Part of a small language model's weights: rotary positions, a variant of Muon for these matrices.
MLP neurons of a small language model. Each row is named by its layer, matrix (gate and up: input weights) and neuron, and shows model dimensions 16-111. Each number is 500 + 25 x the weight over its row's rms, rounded and kept within 0 to 999. Numbers have three digits each. A neuron's up and down rows have the sign that makes its largest values positive.
After each neuron's rows, "fires on" lists the tokens most often at its 100 highest values on Wikipedia text that the model never trained on. A number after a token or word is its count.

L8.gate72:486492501539515446514513506533516517508475513441489504481564537560466531507529500474518478489498555507451471537520446530510529477547500515496447490501482500491448478459499525506453515472449510492507489490517504514514492478463482504505498462526482500473515508509488486504471492517478506506
L8.up72:466545528509482535498485492486505545512505488535481511514487484513529493486516535485542443535514496482515500495506522491480533466488520453503462490507501488482479461529514517498475518525498518462480530496492506531474502505500464484480498466500535478518467503533535502519465500490520522476
fires on: " (" 33, "," 15, " code" 5

L2.gate1264:521482458493489543501462483568524542540494454482499550495513505491554522509496508496452513537495527513493514520490467492524508462488510516525512505484552500525530498496536480481547518512479488504526508514495509465460448484514529488533509494473557487480481505502479502511492512494496511518
L2.up1264:507520506469458480507504490510452515514502452489480523489477473516555511515510498509467456530501495537541549480498497517466510501521496514530519513556520500508514510461462502506531525528496497516523472484501498486492480465508520446554513537526447489503503478530521524534492491515493524497
fires on: "." 65, "4" 6, "8" 4, "9" 4

L10.gate796:530463452506486532536477479504518491508482524503508486473492487498487500512523461496467491511469439481470504510509469490484500524480508441516489495508510507508482494448551541488496453541514493576492578446515477502502475467488472469519502517529451499497522493502518505493499548471451520496
L10.up796:473482500490538505483467490527507471490493524463497479498494475499498521566480494531495497491488483485513453488502523436493488480510438474567534502518495424453516515526505463532486507504489469532455499476529526517519468479485437492488492541535503521528548515568508530478395475482485509530
fires on: " comp" 24, " " 12, " ref" 7, "f" 7, " have" 7, " had" 6

L9.gate1035:461494478437553490489501482476512480474493482504458464535516490479474497497513503479532501482497461519500497475542494540477488494486474472486448476502513518498520553487539512504513501520512545500492487481502532470464453530486505510512519539498488520500516455484482521516515504525506476530
L9.up1035:498478501500519538487530500496533467498491536456523484484492465481506469553509487517505527519507479481509521494467498499471546534509493461500476460524521505495464473470516525503506497495472498484476503501470525497498496470511453504516556482489516461468490477505523530457496483516507552569
fires on: " K" 68, " " 9

L6.gate608:485481466493482537524472488500480532517515502534532521513456487487487487499523509502483521538430504508503510482507536490503492523531466560472497489497506500556535490486534498538514511441475506453496506489466490506509487465475475491517515474496485508540521518463513494499519488501464496497
L6.up608:472495515474502485518480480523534548517440469496513453488489489516485514487521488528508483525497497521524495485530516523477508591479510495458490500512472492491466518515510467467497506495477458522456531468471521518548515557537493543516507546537489484543519505532526512498501510523509503475
fires on: "." 79, " of" 11

L9.gate919:513489522493515509531534531476466514461498506476495482453496540515519488496523524520541524455513479531491481460484488514497477488512489513506520507488501468517477526457532489538519492498522484478522491469425521522454466500511491481490494504457495501551521498517525497508488463495507511521
L9.up919:454490476511483487508516505528496528503478543489510511520485447519510506538532521528444483464500477506521474501499479503501523465547478485457529490492517505504503516497522481447498459523526488500482513503534499512473502458501476501502529507556483450496496484523456501475460507517517534506
fires on: " c" 42, " be" 8, " " 8, " C" 7

L6.gate840:546485462560506467487485536519528508494489469482489536530558515532525482525521539473469484520551514494502479475497541531499458495501494489460471498502507507495510492508473508524499456475476535528474485502545521491516516456474529480469504450501521472494472424510515459506431526512480518509
L6.up840:517520481544485506476447483498507510507504513468521489481510513514541512527537538501480480523529505536529449461446562483494483500496480513491490508503540455523510476515519497514497467523495521489506485521499485505519498504484518508457492473539489491498501438553494455567457507493458492489
fires on: "." 38, "," 16, " and" 9, " has" 5, " to" 4

L10.gate891:485542505499514533570484535499531485513495484472506517464544559538500491511518490547490487523503465489520465453518494502478524490530510488484459486486489472541483547466526481491486522488486530462536520435474526509542492524527476495526470508503488488546535525512485526499498504523489507489
L10.up891:483561521538538494513436515509483542501462488490489482468498509495504511485481519488493499484549474515480529490508513508484512545499508492528485499513507483484531506487459475507500500517509462489502499505516514482488526487510457469476501468477490532508478502504484454506464515527485505459
fires on: " of" 35, " in" 8, " Best" 7

L6.gate851:489461500487493495492544509461496509448501515495512491508505514505489499489494502503482508547506526485436499419465524526531482501472537512542467501513529524441523514527490504506570464465465522515477516407471544455504494516529507491476490515488500511471539554510499500483464487479488503487
L6.up851:521492489503433519522506512499460483479497509487555537509426522527523498543473483467486459539512500476459492467515473517514503508497494518519495514511536538471526504530506518483483502524469506472457545495481527492510513508529516481527491528508504515463525497486445511517505481497497508462
fires on: " " 23, " to" 18, "–" 16, " |" 13, " \"" 5, "19" 5

L5.gate454:470548488507512503492525483486489510499537511511503513527490507554477446483509515467526514526485553515502526476479494509445509493476483488500485477445538523491509521497519465535553490485505548474534511488477520487531479493462511487525508489479462520499506485488533477499474533495501518436
L5.up454:505488533506514515439525460513529502478484515481484513496486508508488478487479510505517506555515495496499508479479462499503509479518474540491515568454527503482484478476502471462481468499527513484455529530504471499479480543498491522470510529523467528458521511500526522458530492506445496525
fires on: " " 41, "\n" 5, " of" 5, "9" 5, " (" 4

L5.gate649:487515538479535506535457505506489527524527538460523477518475490491491508525516495557496486479483526517496520521517505486490503485493539568463517470504460478491544491503519496465528488507500516448498500520486515481519483533474535473484516543469506514480507498519479534468533495503471523566
L5.up649:500500478478546523524499470527495490544561514542512518475521505495487519500492497469494483534497507522508569528518519479479479516482506559473491471535487470522513455477530493545475518486535487468517511487438530508492502533512476494494507512470544528501477543506519545507489477485508562547
fires on: "." 43, " " 14, ")" 9, " place" 5, " were" 4

L9.gate1087:460523491532478509521522517509546487504524515514457523494501502507488490507479482486527504451498505450479504530531535491491489529570500502477479485461491511510491527531520515466461505546519513486475461496544515524486508498532513490470498495517482451483518526506497492468488518540502502450
L9.up1087:438502513505539545484518554493474522470482502493477474466521465503495493489479550505491529495542498476478546499495492487481525499546466466477521490490497526478472466477460497502506513519479554509520497512463497465520470475513467509467498452522471516532512505533486488526483529492500516462
fires on: " of" 25, " for" 13, ":" 12, " and" 8, " to" 7

L2.gate537:478475457497507527474519504475480519511510486480481477548448488496488476494492519490482500513514504546480465482491502492508475513463502473466503499510521501516535519485505515499503563528488514485493470537522475489524508456509471523521526485525540515508510477465508534477501519508507463542
L2.up537:498551484507465523494522482470513541539509544462466495469504558488499512516454490544480544534512483514466494516471539518504487519515507510498454493497492505481521510558472542502504507497487516532504498483504487482463486507529518498526465483562518491506501499506491503527482536508495515490
fires on: ";" 17, "T" 15, " |" 13, "U" 9, "Y" 9, "I" 8

L5.gate210:466522478463489514454534513496528460481477493473488507470464497511497493499504479575482474513479498500504457484516513519471522486548503525504529507485488502459504491516523504479527537493467536471512553512480458549507525467487486497486473500480510493506504488480467477509489485536489520502
L5.up210:476505507469498489539510544471473476545508469473489512511546505511446528491482531532490495471481516487523489486478545498534521496522537505501455470494487499497516496533498513487505528478477529459498487459501501496541458461509557518502530498522476542465499492478481543471502485551494531482
fires on: "19" 24, " " 15, "18" 13, " October" 10, " July" 7

L2.gate711:465464502478553515481532508507513526470461516537501519469475512498503479516522520538490514574489526544469511486510486507499454500535493480492540500495495523507508495481530540497500526500569491485462469511536501513540493461493508491498507507506504492500471490513524510489479534490474510486
L2.up711:486537516500492497468528535524460453526473512486463455500527562490568470477511504512439492519491508529505527493504500487464474503519513522495545488460532498517533555477512513531490523515460524526477466478481478505496453524503489482482523511502469449483470528466482506560500492505546542527
fires on: "l" 12, "." 11, ":" 11, "op" 6, "out" 5, "old" 5

L10.gate58:460548455504498475546496496481522498528458487524506516491512516531552504526515470492530500495518519496521512513505524524521490514523439508532498490494514490531511456529505513531468461490511525511493507454503515505523502485500497519468504523510454533481503501473489487478535480511506487500
L10.up58:459495514511452491503465484480504544515467505534513512490497464504529475528526516483552517537537505506528494498491496507522519540464488507481490506478522483482498458507456503533502470498527474520541505500471507526467520472488491491476485534486505480501455492513496491554477503470526517545
fires on: "-" 39, "," 25, "|" 9, " and" 7, "o" 7

L9.gate574:461487491497538513514541509478459501497501478444485485483512509493511544476501482506508501507499469512483496480483450494532516526481501494475496500528530503470486504491531497530474493523499532511497529504504482525480502487505467467493449531485489491513518490512470481513474533488498464492
L9.up574:497505454517523500473473516492505440548509495440476505470492486510497544500493497488452471506482484483504482501507495520519507508524501509530477519522509528471491477488540484517467526493496500537502507448505534518507496464517553527535499489531505481484504463540448550458503521500476539560
fires on: " " 49, "–" 20, "\n" 11

L9.gate1227:497466485476494450487524531505537575492520534474522531486525505492513479510517510482516541536450526505472521451521519504490475495530495507551520519438524523478542513490477510460510523468549525488514486514521516504499486518498515495483509481495485558504521479554503490501472492474530531488
L9.up1227:496528513515509502502570497507483477507493543492488493475511498485517489501499474457509517492503471482490469523465504484515514502476494507510505504467511517469496513485493502526516534492455459523438525510544456493507470492505500445517487515501523450467519506492500470455546521471481500492
fires on: " |" 47, " to" 19, " with" 6, "\n" 4

L5.gate695:464518489518520457501503526484525443473505490485501498520490463545479450482517510540472476473486479482461507525503509462491517470492549521531457482536487503524466533500493513530503479496530508536450489506510465509542495504518493527507566502462496513508484492447531494503541509518482496487
L5.up695:430481536475520575487536465530490505490449519492520535519461511514472459496469529519549493553481529486489509470449465499466497470528470494522529515494501492482498476496523530500514504512517520489479485489514491499498431517491495535493514495518514499466511510514496485443513516573513535463
fires on: " " 63, "-" 12, "|---|---|---|---|\n" 4

L8.gate1098:462499509519488523539457499509517510501529513495444520563489513503455552523547511548465516490480547532544490511492486506534493491518502479494486509519511475507506530476527446529541492482459497427509555528528487513527501494492525480520481516501490454479464501488530523516510518524473511536
L8.up1098:509520493485512507531476508495491533498520466478523470489513521557499493507489498463497475495506489489571511479496486497505465516488514561457536518521510493521516494516522475514508501494474464497529503519513517500490507537468502479538505534503522481502470555514536514516515483536517492457
fires on: "." 67, " Be" 19

L2.gate842:492473514470497480478504477443494487484519487512517476538475545501502482498493462519531484485512495495478512470446482483518535503522474488486520498506496499538496504534503487481503515521504470454489493493500489476494497467480486500493513502475458440496502540499523551487509510543551509445
L2.up842:544508462487513466490519502498506489498503523508468502506536532541512458515501494506518502493535535459488478526520441480494462480517492521522499536510475483480505518462525518494491518484484471496446529515484485455499503524538526488493489478511507499479463514547530490469463486504484525457
fires on: " |" 30, " of" 15, "ime" 7, " and" 7, "A" 7, "f" 5

L10.gate26:491526461514474465493517511479550488466520537518470538494490500459531484405485496582502460495481444518502511530502500462512500538484462509479501500466500553452482503498527467513526480528488468488522531495477482511478463500468503459521504520459498498488521505488506505498540534518490502564
L10.up26:472503507542485494500523542500445497487492531549502454479484456520507500472524494588457471460513491453521450495490473503443539476496522532502518541538462478454456491495489503495467504502500518504509492483536499424517465492476494502501511481510511521496551531505490520542484515497492511533
fires on: " " 27, "f" 9, " Year" 8, "{" 6, " |" 5, " No" 5

L2.gate990:502502509504462452476519502494468490481518535534497464494509491501548465530481482556518501480502496506439523483494480535483447514510493528514467517506492514463534499507527510498507486499490493530530489507498470461477489525510501506481485538467503500461532559475504486527508508549493553496
L2.up990:478524507513481458503542510489482471500468559512505466519495532517456439529500450515530503493507492466491484483490506541492509445474525514504491554520478500491542502474505501514499513454475473532496548500505481488489489492530519542537433531519490499469530531484519472501475499500483493485
fires on: " |" 96, "|" 4

L10.gate603:478498471521498543520540498442486473468548491515456538498484484483476532467541476499553552480527495509513492505519472469498497509504474475467471506488484524472507480482492488490504506555522502466511491498529441477477458466521552538532485493488556492497446486527490500477485498483512510518
L10.up603:502482500549487448496510467466497518487510495459488503518499474474504509530502492487518518532531496505494517507473558454483524512470471473501490547500500534514442539574456528492464527511528517466448486484513493476500449465494520472466490457522492509503493502515505503498488539491533495503
fires on: ";" 38, " |" 28, "," 7, " to" 6

L6.gate1172:511483511458472515512516464525483530500486528465488527487517458514461518540508525544503518486503527493515477493468485509450514511533539477506550517511544486533484505502532536485536530514522465481488485499514462464526480507478524484495519516548460530547530470520510508465507511461500528515
L6.up1172:522494509513516505490484463528508494455470487482511492485440506507518481535504462514508551519506529545493525517476496476464514498562467492491494486439526493555487510486529472528478511490511476485480501483483533505502483542540468508519473505497479494501519526473488514485551516512516525527
fires on: "," 38, ":" 15, " in" 15, "." 11, " " 9

L8.gate996:428567496512496545525495513539526514493531517477502459508474526573457499506491525486520501539484496493496500537527484518543482489501500520532540518494512501519541478483475484521454447447493474489464500493493490547505518517496532515520501474515477532520505480476478470475485499514488479482
L8.up996:495526505517455530519526496520477482477525454526500526523468522538522507487496499516492457485524492470465540473500475512511519548477518476516473521502509484464517467498489526511471541551519478481440468506569532516506487444517482526515492480532484515447524474519512492508482516477507493452
fires on: "," 38, "." 28, "|" 9, "==\n" 8

L6.gate523:481475502483504494470529502535537485488501463511511464499483493508503436501517524511454449518487551542442501536559517505510500516492553526527476520508500515473489505513508529481503492549550523530518476507504523479493513502488487529500482533459493516470507492490512509533515492507513483506
L6.up523:490487583490536484502482552491505502544518476465451522478502526459485523479476510543476494577515499479466433500468474517505518508515535494512484509509503503489512497478498475504507472519493485549527457497520493526507447477530496539466501545479524509487469513505469468482556518516520509471
fires on: " \"" 50, "-" 18, "o" 4, " I" 4, "ro" 4